config.toml
n_layer = 10
attn_scale = 0.0884
bias = "none"
MLP neurons of a small language model. Each row is named by its layer, matrix (gate and up: input weights; down: output weights) and neuron, and shows model dimensions 432-495. Each number is 200 + 30 x the weight over its row's rms, rounded and kept within 0 to 999. A neuron's up and down rows have the sign that makes its largest values positive.
After each neuron's rows, "fires on" lists the tokens most often at its 100 highest values on Wikipedia text that the model never trained on.

L3.gate1676,155,149,159,198,205,196,179,231,227,166,180,256,155,247,214,152,220,197,184,172,199,166,195,177,248,199,255,190,261,221,148,197,216,222,212,168,130,209,203,158,236,205,237,194,265,234,212,175,168,191,166,132,162,237,180,156,142,200,179,195,206,234,169,226
L3.up1676,192,232,165,190,179,211,260,212,162,187,132,204,167,256,212,204,220,196,150,162,224,191,226,262,237,226,157,195,169,188,184,211,204,142,209,190,171,244,161,150,228,220,207,220,240,154,180,185,172,209,199,183,192,193,241,237,158,141,221,186,222,219,182,279
L3.down1676,245,210,172,223,184,212,214,187,169,154,146,255,154,267,211,222,152,249,168,216,198,185,226,201,179,165,148,217,207,127,205,205,199,149,163,233,214,166,193,137,203,224,213,191,185,237,175,270,204,175,181,219,220,161,239,188,240,179,233,215,205,247,170,250
fires on: " government", "\n", " Government", "==", " governor"

L3.gate311,204,210,182,227,156,197,181,227,192,210,186,238,232,204,209,185,225,130,226,148,183,258,217,221,198,231,187,198,116,140,202,167,228,164,205,223,199,169,179,127,184,198,161,210,233,170,223,219,214,168,226,231,173,153,205,190,236,221,188,190,189,274,201,236
L3.up311,209,190,165,153,194,188,175,204,220,182,201,162,219,197,217,197,174,174,209,224,213,231,205,225,208,217,190,231,162,161,156,169,214,219,196,208,204,218,220,183,194,263,241,237,185,193,170,181,207,229,186,153,111,239,181,199,181,211,217,195,225,206,209,216
L3.down311,229,195,240,261,226,196,178,253,196,162,124,171,231,140,135,179,204,171,228,176,164,199,211,180,244,218,238,148,199,155,169,243,202,164,192,234,230,211,135,205,229,281,237,220,215,184,176,185,232,161,213,196,187,216,207,215,198,207,194,217,216,204,224,182
fires on: "A", "0", " An", " provide"

L3.gate1876,197,165,235,196,187,198,205,236,169,190,234,233,182,224,170,213,206,223,208,236,185,259,194,196,212,201,223,232,208,182,194,181,209,195,195,173,250,249,168,206,188,218,181,237,239,218,258,154,195,195,223,198,175,186,165,211,159,220,199,198,199,160,190,216
L3.up1876,221,273,177,180,230,236,185,225,192,202,209,166,136,221,146,180,204,146,186,248,192,224,190,191,212,179,203,214,218,194,179,194,200,187,195,215,233,201,172,170,212,194,167,210,192,186,211,168,222,226,207,234,188,180,209,181,153,226,206,236,209,139,246,247
L3.down1876,220,203,191,193,196,211,221,202,200,156,219,225,205,204,175,195,173,217,180,209,181,224,180,255,215,208,222,154,204,222,215,222,188,149,202,225,196,168,175,106,199,269,225,207,145,141,185,189,183,202,183,155,225,232,219,214,195,159,179,214,208,187,243,233
fires on: "od", "av", "ad", "ven", "its"

L3.gate1802,210,192,232,182,252,171,168,234,220,157,266,209,147,202,261,174,226,196,164,203,227,195,143,206,230,156,211,237,204,166,194,227,234,158,155,191,190,228,218,227,251,205,207,181,198,166,242,157,197,150,192,148,240,166,223,211,183,196,234,191,225,199,224,215
L3.up1802,179,206,169,190,233,230,208,235,229,218,196,177,246,196,236,191,188,196,211,154,168,200,199,257,231,181,217,210,213,188,233,238,195,139,144,198,226,229,141,183,204,180,213,167,211,244,210,223,178,183,151,216,200,169,232,218,204,165,193,264,133,143,160,126
L3.down1802,228,194,162,188,178,157,149,177,211,199,187,195,207,149,217,204,214,188,223,231,152,203,239,187,241,212,180,197,174,189,189,205,216,237,186,213,236,154,168,185,189,179,191,248,136,161,183,199,223,225,215,212,241,206,206,171,265,147,184,249,189,170,203,201
fires on: ":", "th", "\n", " cont", " |"

L3.gate1120,167,202,235,234,154,190,168,210,170,203,189,238,196,165,190,239,185,166,165,212,193,173,162,218,210,166,175,212,175,161,177,135,253,193,223,160,181,202,230,208,221,177,209,164,242,143,229,117,252,202,191,183,188,248,180,161,176,223,235,203,201,200,177,181
L3.up1120,162,136,204,227,200,204,195,208,234,158,223,156,188,191,154,193,177,197,206,194,183,233,206,193,143,199,202,149,215,236,186,171,167,226,159,235,227,210,207,219,195,160,210,199,160,164,189,200,222,158,195,184,250,197,140,183,179,232,157,200,190,199,212,241
L3.down1120,176,182,111,216,187,227,179,202,225,169,209,192,248,162,231,183,165,200,214,167,216,176,171,253,192,198,196,149,206,248,221,158,186,221,151,178,140,203,105,222,152,153,260,209,164,161,170,229,190,229,285,187,266,193,160,211,234,244,195,197,155,147,215,165
fires on: "\n", "er", "at", "amp", ":", "%"

L3.gate2034,181,155,189,207,176,234,158,134,233,211,239,232,225,202,122,185,207,198,229,223,253,194,219,177,212,189,154,240,208,162,210,194,243,230,180,137,157,216,241,181,166,246,221,185,174,168,149,196,226,230,236,188,196,201,193,145,240,295,191,206,224,199,185,136
L3.up2034,226,230,249,185,198,179,190,221,204,188,177,221,199,192,201,219,190,211,187,252,241,236,202,145,184,227,223,154,197,215,194,130,174,183,199,214,189,212,224,243,145,181,197,192,166,195,223,262,218,210,193,207,208,217,198,177,246,209,210,207,181,204,193,193
L3.down2034,173,188,263,186,198,204,184,243,193,215,213,244,175,187,183,181,183,227,237,177,195,223,179,220,232,154,198,144,219,147,207,184,176,214,241,167,235,229,166,238,190,187,200,178,174,202,229,169,215,210,285,198,193,240,226,193,196,194,196,197,219,198,209,209
fires on: ";", "-", "%", " who", "\n"

L3.gate2958,220,198,160,241,230,203,239,203,236,194,237,255,266,225,217,282,203,207,181,204,222,161,190,208,200,219,187,201,210,170,171,231,198,161,247,180,162,179,249,226,189,181,203,177,180,238,250,167,238,169,231,195,202,178,200,186,187,215,204,182,169,178,205,175
L3.up2958,194,231,233,188,195,221,152,154,206,215,189,164,204,202,285,243,251,211,213,195,249,205,239,212,195,212,202,168,156,206,172,197,155,229,299,241,187,212,253,199,247,199,166,195,169,221,285,220,224,193,222,232,227,201,149,178,220,200,206,145,193,169,203,192
L3.down2958,207,205,189,194,161,222,188,186,202,171,231,165,222,243,271,202,206,216,199,200,250,187,221,188,170,174,193,233,176,163,215,202,199,161,217,256,213,146,219,190,159,202,215,232,205,144,159,223,233,161,262,185,195,215,215,211,210,236,162,225,235,142,161,292
fires on: " for", " of", "\n", "|", ":", " |"

L3.gate620,143,196,242,176,220,132,178,190,222,204,219,192,258,215,178,146,241,248,175,244,202,197,250,155,201,194,163,230,157,224,161,223,198,238,171,200,256,175,215,219,187,148,207,213,202,180,218,213,169,252,184,247,208,228,221,209,167,169,211,204,242,182,223,179
L3.up620,148,221,225,203,234,177,204,187,216,207,225,204,225,242,206,215,189,228,177,229,206,192,209,237,214,213,193,176,169,224,198,203,161,230,159,189,205,222,183,189,194,210,222,243,199,183,210,200,221,209,212,201,156,171,222,208,179,225,155,229,204,161,193,239
L3.down620,187,182,202,202,204,218,242,219,244,211,176,211,196,211,240,212,187,224,198,214,144,270,148,205,155,192,232,165,190,222,191,229,180,200,164,197,160,213,260,165,210,229,220,202,208,231,162,198,233,164,227,175,171,204,249,188,241,183,153,188,170,192,177,220
fires on: "N", " died", ":", "born", " –", ";"

L3.gate34,129,240,199,194,143,178,221,191,225,216,157,199,226,188,212,204,247,160,221,208,219,204,136,135,212,211,224,209,162,195,211,161,192,184,284,247,257,202,177,205,228,212,238,239,246,207,214,182,213,210,186,214,156,231,189,161,173,211,190,207,217,252,166,248
L3.up34,176,206,186,230,166,193,194,192,191,204,202,202,171,214,223,214,202,209,213,179,168,229,221,195,214,227,192,230,190,196,215,219,217,175,220,156,199,250,251,210,208,208,206,194,208,174,168,233,262,205,254,137,145,183,200,195,206,188,143,204,141,156,218,227
L3.down34,237,173,178,212,230,213,179,221,138,176,181,230,226,178,185,262,229,161,206,156,197,247,199,161,164,230,181,212,264,196,199,256,242,189,205,227,239,166,265,162,248,268,218,196,275,179,141,246,179,196,207,188,194,170,189,213,204,163,166,204,214,252,230,218
fires on: " A", "A", "a", "H", " An"

L3.gate1716,201,208,193,227,185,167,181,187,209,200,221,129,180,186,241,189,226,208,184,215,177,239,230,182,218,195,204,223,178,186,193,244,164,169,163,171,181,209,177,273,152,193,231,168,212,210,197,201,180,208,197,158,197,208,181,186,168,192,214,224,208,210,208,232
L3.up1716,188,167,204,259,206,213,289,216,217,213,200,193,231,230,147,156,176,226,208,192,194,196,190,206,256,163,189,229,194,177,202,190,259,179,197,264,147,195,212,169,190,215,179,219,156,236,194,167,110,185,205,181,196,217,199,257,188,187,196,191,228,167,162,160
L3.down1716,196,247,212,196,199,171,203,191,245,229,223,203,160,170,216,163,208,210,188,170,159,182,166,177,245,216,179,257,188,171,255,185,232,182,209,253,212,174,255,178,207,181,234,204,190,210,261,203,150,208,197,236,128,242,199,166,188,243,199,194,165,170,188,197
fires on: " |", "\n", ":", ";"

L3.gate2858,221,175,205,151,167,212,163,196,179,167,236,196,219,217,217,204,241,195,220,195,209,182,165,163,227,172,219,194,183,182,201,169,211,231,137,187,246,217,200,231,174,164,228,180,161,195,203,232,230,214,181,238,161,225,228,121,206,173,192,243,182,231,215,145
L3.up2858,209,245,172,172,152,180,186,153,177,220,215,200,252,233,202,177,213,204,244,192,189,217,228,197,230,223,192,204,164,210,222,135,149,195,161,223,198,195,183,184,171,194,162,175,183,239,209,210,207,229,174,215,233,165,185,246,275,230,195,192,194,211,198,218
L3.down2858,216,243,244,198,178,176,241,153,140,212,148,168,184,195,243,220,197,148,291,209,203,183,176,149,203,276,142,152,218,248,217,170,206,134,137,246,197,206,220,191,221,177,219,167,187,214,222,189,171,196,209,222,241,204,230,220,157,170,215,203,226,205,232,134
fires on: "ant", "at", "und", "ent", "ond"

L3.gate2368,226,181,200,229,267,232,271,192,202,250,218,172,174,205,168,170,244,181,166,151,185,161,234,218,236,211,173,139,199,180,185,248,184,173,208,189,173,207,168,188,183,227,226,182,182,159,211,234,174,190,160,264,140,246,246,161,190,138,178,198,223,249,255,144
L3.up2368,213,190,189,187,180,194,178,165,162,184,243,214,161,209,190,200,195,205,232,218,173,179,207,203,190,209,180,196,170,225,267,174,216,199,233,196,143,174,208,208,197,202,234,185,208,192,167,184,212,146,247,171,149,199,202,196,227,235,243,186,193,207,265,166
L3.down2368,192,224,197,169,176,212,195,199,249,234,160,268,150,199,198,244,235,215,192,188,188,183,210,153,156,176,161,204,153,227,209,148,193,158,197,139,182,152,195,209,225,173,218,146,181,238,159,185,205,193,197,208,191,186,210,228,261,190,235,230,191,201,209,176
fires on: ";", " CD", "or", "ence", " index"

L3.gate2377,249,224,189,200,165,174,207,246,243,191,203,179,156,246,277,166,200,236,172,226,200,210,217,204,230,208,233,198,178,170,155,183,237,202,165,200,153,188,171,239,179,175,191,180,242,252,221,214,205,185,197,157,229,216,227,221,182,170,177,174,176,186,196,192
L3.up2377,239,173,238,230,236,217,228,193,208,154,205,262,198,182,203,287,209,206,230,207,230,226,190,202,190,215,204,220,228,136,206,205,222,174,230,193,222,175,215,204,147,167,204,170,217,224,170,179,192,185,214,206,239,165,164,226,151,209,194,232,252,228,194,171
L3.down2377,229,217,223,215,198,148,225,182,199,164,132,197,208,219,189,208,169,224,201,213,197,199,192,185,244,235,236,247,183,257,226,234,187,194,176,173,177,150,199,181,180,201,250,168,161,222,230,179,218,192,227,209,120,220,235,232,184,262,198,240,221,214,223,221
fires on: "l", " of", "r", "m", "ach", "ak"

L3.gate444,139,252,211,249,149,142,152,216,157,199,217,176,197,229,225,210,219,213,211,177,188,160,226,145,260,177,212,210,241,159,222,210,221,166,263,187,154,170,162,221,176,190,169,233,222,207,216,216,204,181,176,204,177,195,156,228,167,229,197,162,225,208,153,164
L3.up444,149,215,183,160,182,229,239,160,171,175,164,181,167,228,218,205,187,239,221,201,229,197,182,318,230,198,201,204,180,120,200,201,225,142,202,170,182,174,219,271,201,234,215,142,196,217,197,200,181,218,194,130,171,169,247,187,183,198,177,205,158,253,221,251
L3.down444,179,212,215,210,238,228,211,148,201,169,197,191,142,257,208,169,160,211,234,170,179,146,224,189,173,192,222,239,184,233,199,212,152,162,229,145,172,186,212,175,188,227,211,158,208,210,199,185,188,193,187,176,224,217,307,152,199,135,184,204,183,164,214,220
fires on: " as", "al", "ie", "ves", "red"

L3.gate2447,203,229,211,224,205,132,208,209,156,146,176,241,229,193,228,69,207,226,217,233,221,230,160,183,209,184,213,251,151,193,204,206,201,176,201,206,244,176,247,236,197,178,125,247,196,227,191,198,193,189,172,221,164,207,205,175,199,189,201,246,228,216,99,155
L3.up2447,183,262,211,202,228,228,191,179,172,130,194,209,208,176,208,188,176,177,149,157,183,225,198,205,209,243,222,234,163,267,189,187,184,174,196,135,212,170,204,128,217,213,206,184,161,216,132,150,181,165,223,226,146,179,240,202,175,200,151,197,224,159,157,188
L3.down2447,231,116,140,171,230,179,216,209,179,243,233,153,157,198,224,133,192,242,189,183,208,203,271,192,164,179,169,183,184,219,266,180,189,220,199,147,249,187,220,198,253,195,259,157,204,167,226,250,231,249,183,213,206,222,193,171,228,221,191,177,193,225,142,220
fires on: "-", " to", "r", " First", " |"

L3.gate188,172,215,208,192,156,233,219,215,207,194,210,175,228,216,184,209,172,197,222,193,223,171,194,209,193,197,215,209,169,162,230,189,167,188,222,222,174,254,227,149,195,230,184,254,149,166,192,190,233,246,246,219,170,190,183,151,271,193,266,185,194,249,192,125
L3.up188,214,194,176,186,198,173,185,201,206,179,201,186,189,232,177,238,209,200,195,230,203,229,228,176,229,171,209,199,217,165,163,195,249,187,160,173,234,186,175,171,177,215,168,204,199,209,205,171,193,224,231,195,193,196,243,209,225,262,185,190,149,205,197,186
L3.down188,174,182,232,233,210,219,179,257,215,194,192,170,206,203,211,163,159,216,221,194,169,178,178,224,189,194,190,197,186,163,231,237,219,208,214,188,154,194,189,168,200,199,178,171,199,235,216,214,262,209,181,245,214,183,192,200,219,268,225,189,137,220,187,216
fires on: "%", " percent"

L3.gate718,140,243,184,215,199,207,250,247,178,211,185,208,190,230,227,252,198,173,214,188,233,221,145,167,201,144,213,229,205,180,202,214,189,197,206,168,230,214,264,160,217,203,215,184,196,166,255,200,233,199,217,162,213,164,208,163,138,211,198,198,195,219,149,210
L3.up718,196,268,221,171,250,179,247,219,210,207,170,238,192,181,242,177,198,214,223,231,184,212,152,158,180,237,281,261,258,214,172,165,199,203,196,255,227,222,236,145,213,185,230,217,238,175,201,229,223,200,239,241,134,148,237,176,216,172,185,214,211,133,192,192
L3.down718,224,235,212,213,237,198,224,221,210,173,234,214,181,158,187,231,160,178,170,209,185,200,284,213,173,175,251,183,218,201,256,220,243,186,222,259,204,195,246,212,183,176,240,241,193,198,190,228,188,170,194,185,212,181,184,138,211,142,143,187,190,186,216,200
fires on: " |", "0", "sh", "\n", " States", " sl"

L3.gate766,194,204,218,248,174,193,187,179,265,177,177,219,214,188,222,174,204,189,179,210,183,205,227,161,251,193,204,201,227,157,231,183,222,134,230,188,243,217,246,174,164,165,160,171,156,226,170,179,195,249,206,173,164,206,186,200,181,159,187,216,210,233,203,183
L3.up766,198,229,219,217,196,179,206,171,181,177,202,229,225,201,203,184,185,182,231,247,175,184,214,191,216,176,214,239,194,191,178,180,220,203,188,225,173,240,212,261,284,218,190,167,269,189,212,208,208,208,163,160,163,139,237,222,207,160,182,166,249,177,199,158
L3.down766,160,238,255,207,184,203,214,227,187,257,178,238,164,193,213,153,210,171,164,197,175,203,216,171,206,239,217,201,154,237,186,217,222,199,202,169,166,217,179,198,224,213,200,172,162,202,210,209,219,205,209,187,219,185,210,223,180,226,196,205,226,196,212,241
fires on: " made", " make", " |", " give", "am", " gave"

L3.gate1480,183,153,202,237,183,147,182,214,153,224,161,186,245,207,161,202,207,276,237,205,180,210,191,182,244,216,212,203,225,124,210,219,185,176,236,170,174,214,194,188,176,272,184,162,230,205,183,140,233,194,166,202,237,194,189,215,192,169,238,220,134,265,164,191
L3.up1480,181,222,253,201,226,254,198,187,242,191,184,184,186,233,195,163,234,180,230,229,200,242,237,221,202,154,207,188,186,197,226,209,181,231,163,151,204,166,150,204,218,234,174,162,194,208,166,206,178,181,160,231,207,216,237,223,212,205,199,181,198,226,206,213
L3.down1480,201,217,225,173,175,252,168,231,258,177,198,158,132,214,202,233,201,252,190,216,221,218,252,214,195,219,217,226,211,164,226,200,218,223,187,241,195,179,187,184,199,175,199,153,219,178,187,213,195,192,218,258,194,192,184,231,256,193,212,214,123,172,243,169
fires on: "ou", " Al", "%", "-", "il", "up"

L3.gate1591,195,201,216,199,203,179,180,166,229,201,221,247,194,222,198,184,197,175,185,184,189,139,223,212,177,179,251,203,154,224,209,204,142,176,179,211,180,188,182,214,189,157,243,226,190,183,244,159,209,221,177,228,145,177,169,159,255,213,225,201,203,191,173,205
L3.up1591,211,214,153,206,169,261,211,199,245,220,171,257,193,213,184,165,191,173,268,174,196,219,231,203,211,219,240,256,134,264,162,242,200,213,153,231,182,211,145,186,180,200,147,147,134,197,206,239,169,192,148,204,255,186,211,195,191,214,247,194,217,235,233,166
L3.down1591,173,184,171,188,199,125,180,234,222,241,195,194,184,234,240,180,193,234,192,210,209,217,202,210,181,185,205,228,200,181,141,186,238,207,222,175,228,191,242,203,208,231,197,140,188,190,163,195,265,169,194,216,184,196,177,222,163,163,244,258,230,199,222,236
fires on: ";", " of", "ite", "at", "ic"

L3.gate2925,203,274,222,191,164,204,163,210,248,249,193,164,167,213,231,193,247,220,230,224,151,232,292,207,193,206,117,174,197,168,210,206,196,217,227,199,155,217,174,228,191,203,195,180,218,153,210,173,217,215,177,160,181,269,169,194,241,213,209,233,186,197,230,174
L3.up2925,225,174,184,208,206,182,213,213,197,221,211,236,178,217,205,216,226,190,220,203,205,201,211,221,143,164,219,214,240,128,192,221,219,193,185,209,198,153,227,208,226,165,217,233,143,187,223,209,191,222,203,252,173,193,224,195,224,160,194,202,213,189,165,208
L3.down2925,203,231,172,198,181,206,263,156,225,156,201,178,236,192,142,231,195,217,231,207,227,190,181,183,248,202,186,236,225,194,200,160,231,230,244,192,155,185,194,221,244,187,229,170,159,200,198,200,219,197,251,222,233,208,225,167,205,170,222,162,250,162,150,225
fires on: " |", "%", "|", "-", "ov", "\n"

L3.gate1993,245,249,206,199,190,207,213,189,243,170,159,203,224,283,217,236,251,189,184,197,232,210,177,187,197,237,185,207,221,216,215,193,218,230,246,182,206,194,200,178,180,211,196,230,183,238,218,212,185,185,170,217,213,197,217,233,169,261,223,203,168,202,181,198
L3.up1993,218,203,185,159,238,206,239,242,181,196,201,222,223,191,228,256,208,215,193,241,212,194,262,181,205,233,200,229,226,272,155,170,175,184,201,183,199,248,211,239,219,194,199,216,206,204,204,223,206,228,157,220,218,224,170,170,240,229,273,201,234,176,190,205
L3.down1993,193,216,188,177,179,204,231,184,213,163,188,202,213,200,181,196,192,200,205,217,208,178,301,182,220,225,210,181,190,233,212,170,230,213,233,201,201,186,176,160,172,232,240,241,221,191,193,150,257,185,192,207,222,239,231,234,216,242,190,189,217,173,172,220
fires on: "im", ":", " (", " of", "um", " Im"

L3.gate2536,176,198,212,239,182,142,274,235,269,199,193,190,230,168,172,159,174,231,182,227,167,223,231,184,215,229,202,207,177,178,186,167,213,181,225,188,258,231,256,218,126,174,166,210,169,203,191,231,201,186,161,175,208,257,181,208,232,228,259,199,242,203,193,95
L3.up2536,178,210,157,198,169,210,197,226,213,194,270,186,218,195,220,219,173,209,241,220,232,179,224,197,163,166,219,197,154,249,168,191,209,256,241,177,185,192,120,199,208,220,254,276,204,186,218,231,182,216,188,187,203,284,224,206,222,201,176,142,145,156,198,165
L3.down2536,192,243,226,193,181,217,194,235,160,182,224,185,191,227,208,152,150,184,177,168,223,229,259,137,187,241,246,188,254,191,225,177,184,215,232,249,184,219,158,178,135,214,259,190,221,231,270,230,203,233,198,222,231,301,238,199,191,220,174,168,144,195,158,205
fires on: " |", " im", " ar"

L3.gate2097,161,249,176,224,168,199,221,240,185,186,161,177,210,173,157,200,187,267,217,190,209,167,216,195,239,118,146,175,192,205,277,227,185,237,211,210,252,260,204,201,255,204,210,213,210,256,198,216,217,233,166,237,210,205,178,154,187,197,239,213,175,230,208,182
L3.up2097,169,185,204,195,237,134,222,208,192,208,196,205,207,207,173,216,220,194,221,188,177,223,173,215,197,207,142,195,235,209,209,236,244,217,213,221,199,153,177,201,216,195,169,189,240,158,240,264,180,246,199,227,235,192,218,181,228,167,152,228,211,143,207,190
L3.down2097,191,145,234,226,280,188,145,159,167,163,200,173,177,219,221,225,135,196,226,169,198,235,201,227,223,246,207,175,180,189,187,235,231,238,227,240,224,171,227,216,185,201,172,148,227,235,166,214,200,180,180,217,201,238,221,203,187,220,262,194,190,134,196,224
fires on: ",", "-", " percent", "vision", ":", " December"

L3.gate2838,209,241,235,228,241,216,255,211,207,215,209,220,215,167,189,224,254,228,174,227,238,173,218,201,194,216,210,199,219,228,204,188,211,223,226,213,236,213,217,204,191,195,276,217,220,152,236,206,171,213,174,279,171,222,160,172,227,198,183,192,189,217,239,128
L3.up2838,171,215,217,228,196,209,235,217,266,184,205,198,229,212,181,182,203,236,267,207,236,237,171,198,166,225,217,225,152,189,162,164,229,256,218,218,173,230,210,176,180,130,243,196,210,190,194,204,185,189,173,200,215,211,140,232,184,266,254,203,199,196,190,161
L3.down2838,219,154,265,177,226,192,245,235,164,234,192,205,235,242,170,205,184,213,170,141,165,244,202,236,159,172,224,181,198,212,197,237,169,225,229,197,161,231,218,179,193,192,193,189,236,182,217,130,208,161,210,194,247,158,212,236,249,193,258,189,138,182,197,215
fires on: ";", "CH", "ac"

L3.gate1463,246,211,226,231,191,104,193,253,183,234,216,165,191,191,167,187,220,156,152,199,174,216,209,155,175,199,217,253,224,247,204,253,210,260,205,226,209,263,183,202,175,241,197,180,248,248,191,185,203,259,160,179,212,226,143,199,171,175,242,167,225,123,176,221
L3.up1463,193,214,245,164,195,130,157,190,229,220,187,191,166,185,166,203,182,206,236,210,209,184,210,227,173,209,184,214,239,188,252,213,232,190,248,238,273,192,121,200,228,259,138,209,210,191,192,165,169,204,193,221,170,186,183,227,247,219,200,181,237,195,164,170
L3.down1463,211,209,187,149,192,242,288,174,258,220,201,199,178,207,236,243,203,177,272,166,151,211,203,210,207,192,194,228,167,223,238,193,207,170,203,200,218,190,168,181,233,205,210,148,217,191,184,224,208,153,195,231,191,192,227,207,155,204,188,218,189,225,258,172
fires on: "1", "-", " games", "°", " ===", ":"

L3.gate2630,224,208,205,201,161,201,216,194,192,195,210,211,175,205,209,222,199,194,214,176,198,185,284,201,205,169,219,168,168,196,183,162,222,254,180,193,184,225,256,211,188,209,210,190,238,216,192,226,198,279,202,197,207,224,189,197,234,180,184,244,156,221,239,142
L3.up2630,136,188,184,234,196,143,235,175,153,209,212,228,227,197,221,239,194,233,212,235,187,148,204,201,235,216,206,230,178,172,188,206,205,223,162,224,190,199,148,174,174,188,163,172,205,200,204,248,252,187,163,205,162,188,207,171,264,229,270,203,200,163,179,218
L3.down2630,173,240,232,228,252,158,198,260,153,186,205,194,178,220,185,233,170,181,229,211,194,154,212,195,252,218,235,266,232,210,188,187,211,189,191,209,180,160,231,197,134,206,219,171,188,204,269,199,209,151,189,166,242,147,193,210,128,123,232,221,200,198,192,204
fires on: "at", "ot", "it", "ant", "ic"

L3.gate2291,205,168,229,210,214,185,186,208,202,164,172,183,179,197,214,188,214,176,212,253,195,188,156,178,240,181,223,242,202,233,193,155,236,182,185,167,202,214,177,232,222,170,238,189,254,205,234,179,199,217,183,204,201,244,222,165,202,257,227,211,232,192,164,211
L3.up2291,239,185,178,152,226,220,215,198,208,208,174,247,211,184,186,212,179,183,197,200,192,167,162,221,166,210,155,232,176,182,268,188,237,185,173,154,198,188,184,206,217,170,256,160,244,162,238,209,205,207,192,203,174,226,199,193,210,196,218,208,235,225,181,191
L3.down2291,196,159,177,207,131,246,224,184,239,224,211,172,202,230,197,200,158,201,245,197,202,180,189,239,201,180,159,174,248,221,160,149,192,181,150,144,199,165,234,182,184,201,203,179,157,189,145,213,199,250,219,193,270,154,198,236,203,168,221,196,243,148,180,206
fires on: ":", "os", " Length", "\n", "ars"

L3.gate823,225,205,207,163,226,161,170,166,225,202,199,178,205,198,165,147,219,171,135,194,176,184,216,181,230,189,188,179,213,260,288,214,241,173,209,198,177,218,152,247,187,181,172,155,207,250,235,197,173,225,188,201,210,207,240,206,177,202,226,224,217,181,193,207
L3.up823,210,215,182,146,210,203,207,185,245,185,227,188,145,213,209,235,210,238,208,212,164,212,145,198,179,185,219,171,235,216,220,204,233,232,255,219,202,219,210,219,248,210,198,140,188,170,179,183,257,196,254,255,199,271,218,254,215,193,214,224,217,200,246,221
L3.down823,198,198,195,208,181,245,194,132,276,191,181,192,222,214,153,236,256,165,170,162,190,188,187,235,202,182,258,176,268,219,221,191,197,238,210,228,201,196,186,216,159,190,214,228,216,163,197,197,223,169,233,190,187,256,246,165,216,190,154,235,204,160,183,193
fires on: " following", " ===", "===", " ====", " either", ":"

L3.gate2982,229,185,227,135,209,183,173,189,164,220,179,189,200,216,170,221,234,203,201,187,181,216,202,206,244,172,197,183,139,202,191,212,178,243,151,199,230,193,256,181,215,206,168,218,264,207,215,194,136,215,157,195,190,212,247,156,161,213,208,178,178,254,171,169
L3.up2982,205,244,185,138,238,170,242,211,180,185,196,245,240,200,184,223,199,201,170,125,205,242,216,213,170,264,133,227,187,230,196,187,212,237,162,174,168,214,224,201,235,165,242,188,177,169,144,217,180,135,147,194,169,235,236,248,191,168,179,204,242,188,194,221
L3.down2982,179,189,183,212,224,173,146,196,206,193,207,245,216,271,212,258,256,234,178,239,184,207,187,193,199,196,161,178,175,193,223,175,201,200,196,229,168,194,153,226,197,217,203,201,150,217,167,231,212,135,187,214,227,164,211,193,203,194,186,220,180,215,161,136
fires on: "\n", "On"

L3.gate1503,169,235,225,205,161,163,239,165,250,213,246,178,188,234,212,147,196,225,234,237,224,196,224,163,245,201,213,228,227,148,241,142,183,195,130,222,238,197,244,181,134,206,232,222,183,265,205,163,169,156,190,175,176,256,208,182,212,211,201,187,188,199,180,195
L3.up1503,222,189,179,194,194,261,226,225,225,207,201,178,224,219,199,200,205,260,240,185,208,234,179,200,182,191,242,197,207,185,202,229,187,254,208,243,182,212,236,252,212,218,150,134,259,229,193,202,153,175,228,228,184,152,208,234,229,150,171,231,190,180,150,146
L3.down1503,186,186,195,224,226,159,185,229,217,214,211,180,214,159,209,230,212,205,254,216,145,190,203,177,215,212,193,174,224,200,242,193,228,159,173,198,236,156,222,214,176,212,220,196,243,234,228,202,220,181,220,186,136,283,203,182,189,249,100,184,133,245,189,220
fires on: " |", " was", " =", " (", " also", " later"

L3.gate2437,235,151,159,225,200,193,169,221,247,162,229,254,197,218,233,165,210,249,179,162,190,198,170,227,207,120,211,238,176,216,209,214,232,227,245,203,186,265,197,227,213,207,136,221,192,231,157,167,173,181,170,195,164,202,185,214,191,178,264,203,217,216,198,145
L3.up2437,173,105,245,230,211,187,207,187,190,200,197,195,217,160,227,223,211,200,170,189,221,217,169,211,133,195,233,199,214,185,260,205,221,206,173,228,182,238,244,199,143,166,228,230,259,226,198,177,221,213,191,202,196,205,163,169,209,265,231,229,236,217,219,198
L3.down2437,191,170,192,264,202,172,262,219,182,168,238,183,198,172,216,151,177,201,166,157,212,180,194,200,202,147,208,209,259,176,228,193,234,189,173,205,207,197,198,238,189,159,241,236,219,178,194,167,191,181,199,164,242,157,189,150,230,178,241,218,186,125,224,218
fires on: " of", ":", "-", "\n", " Northern", "B"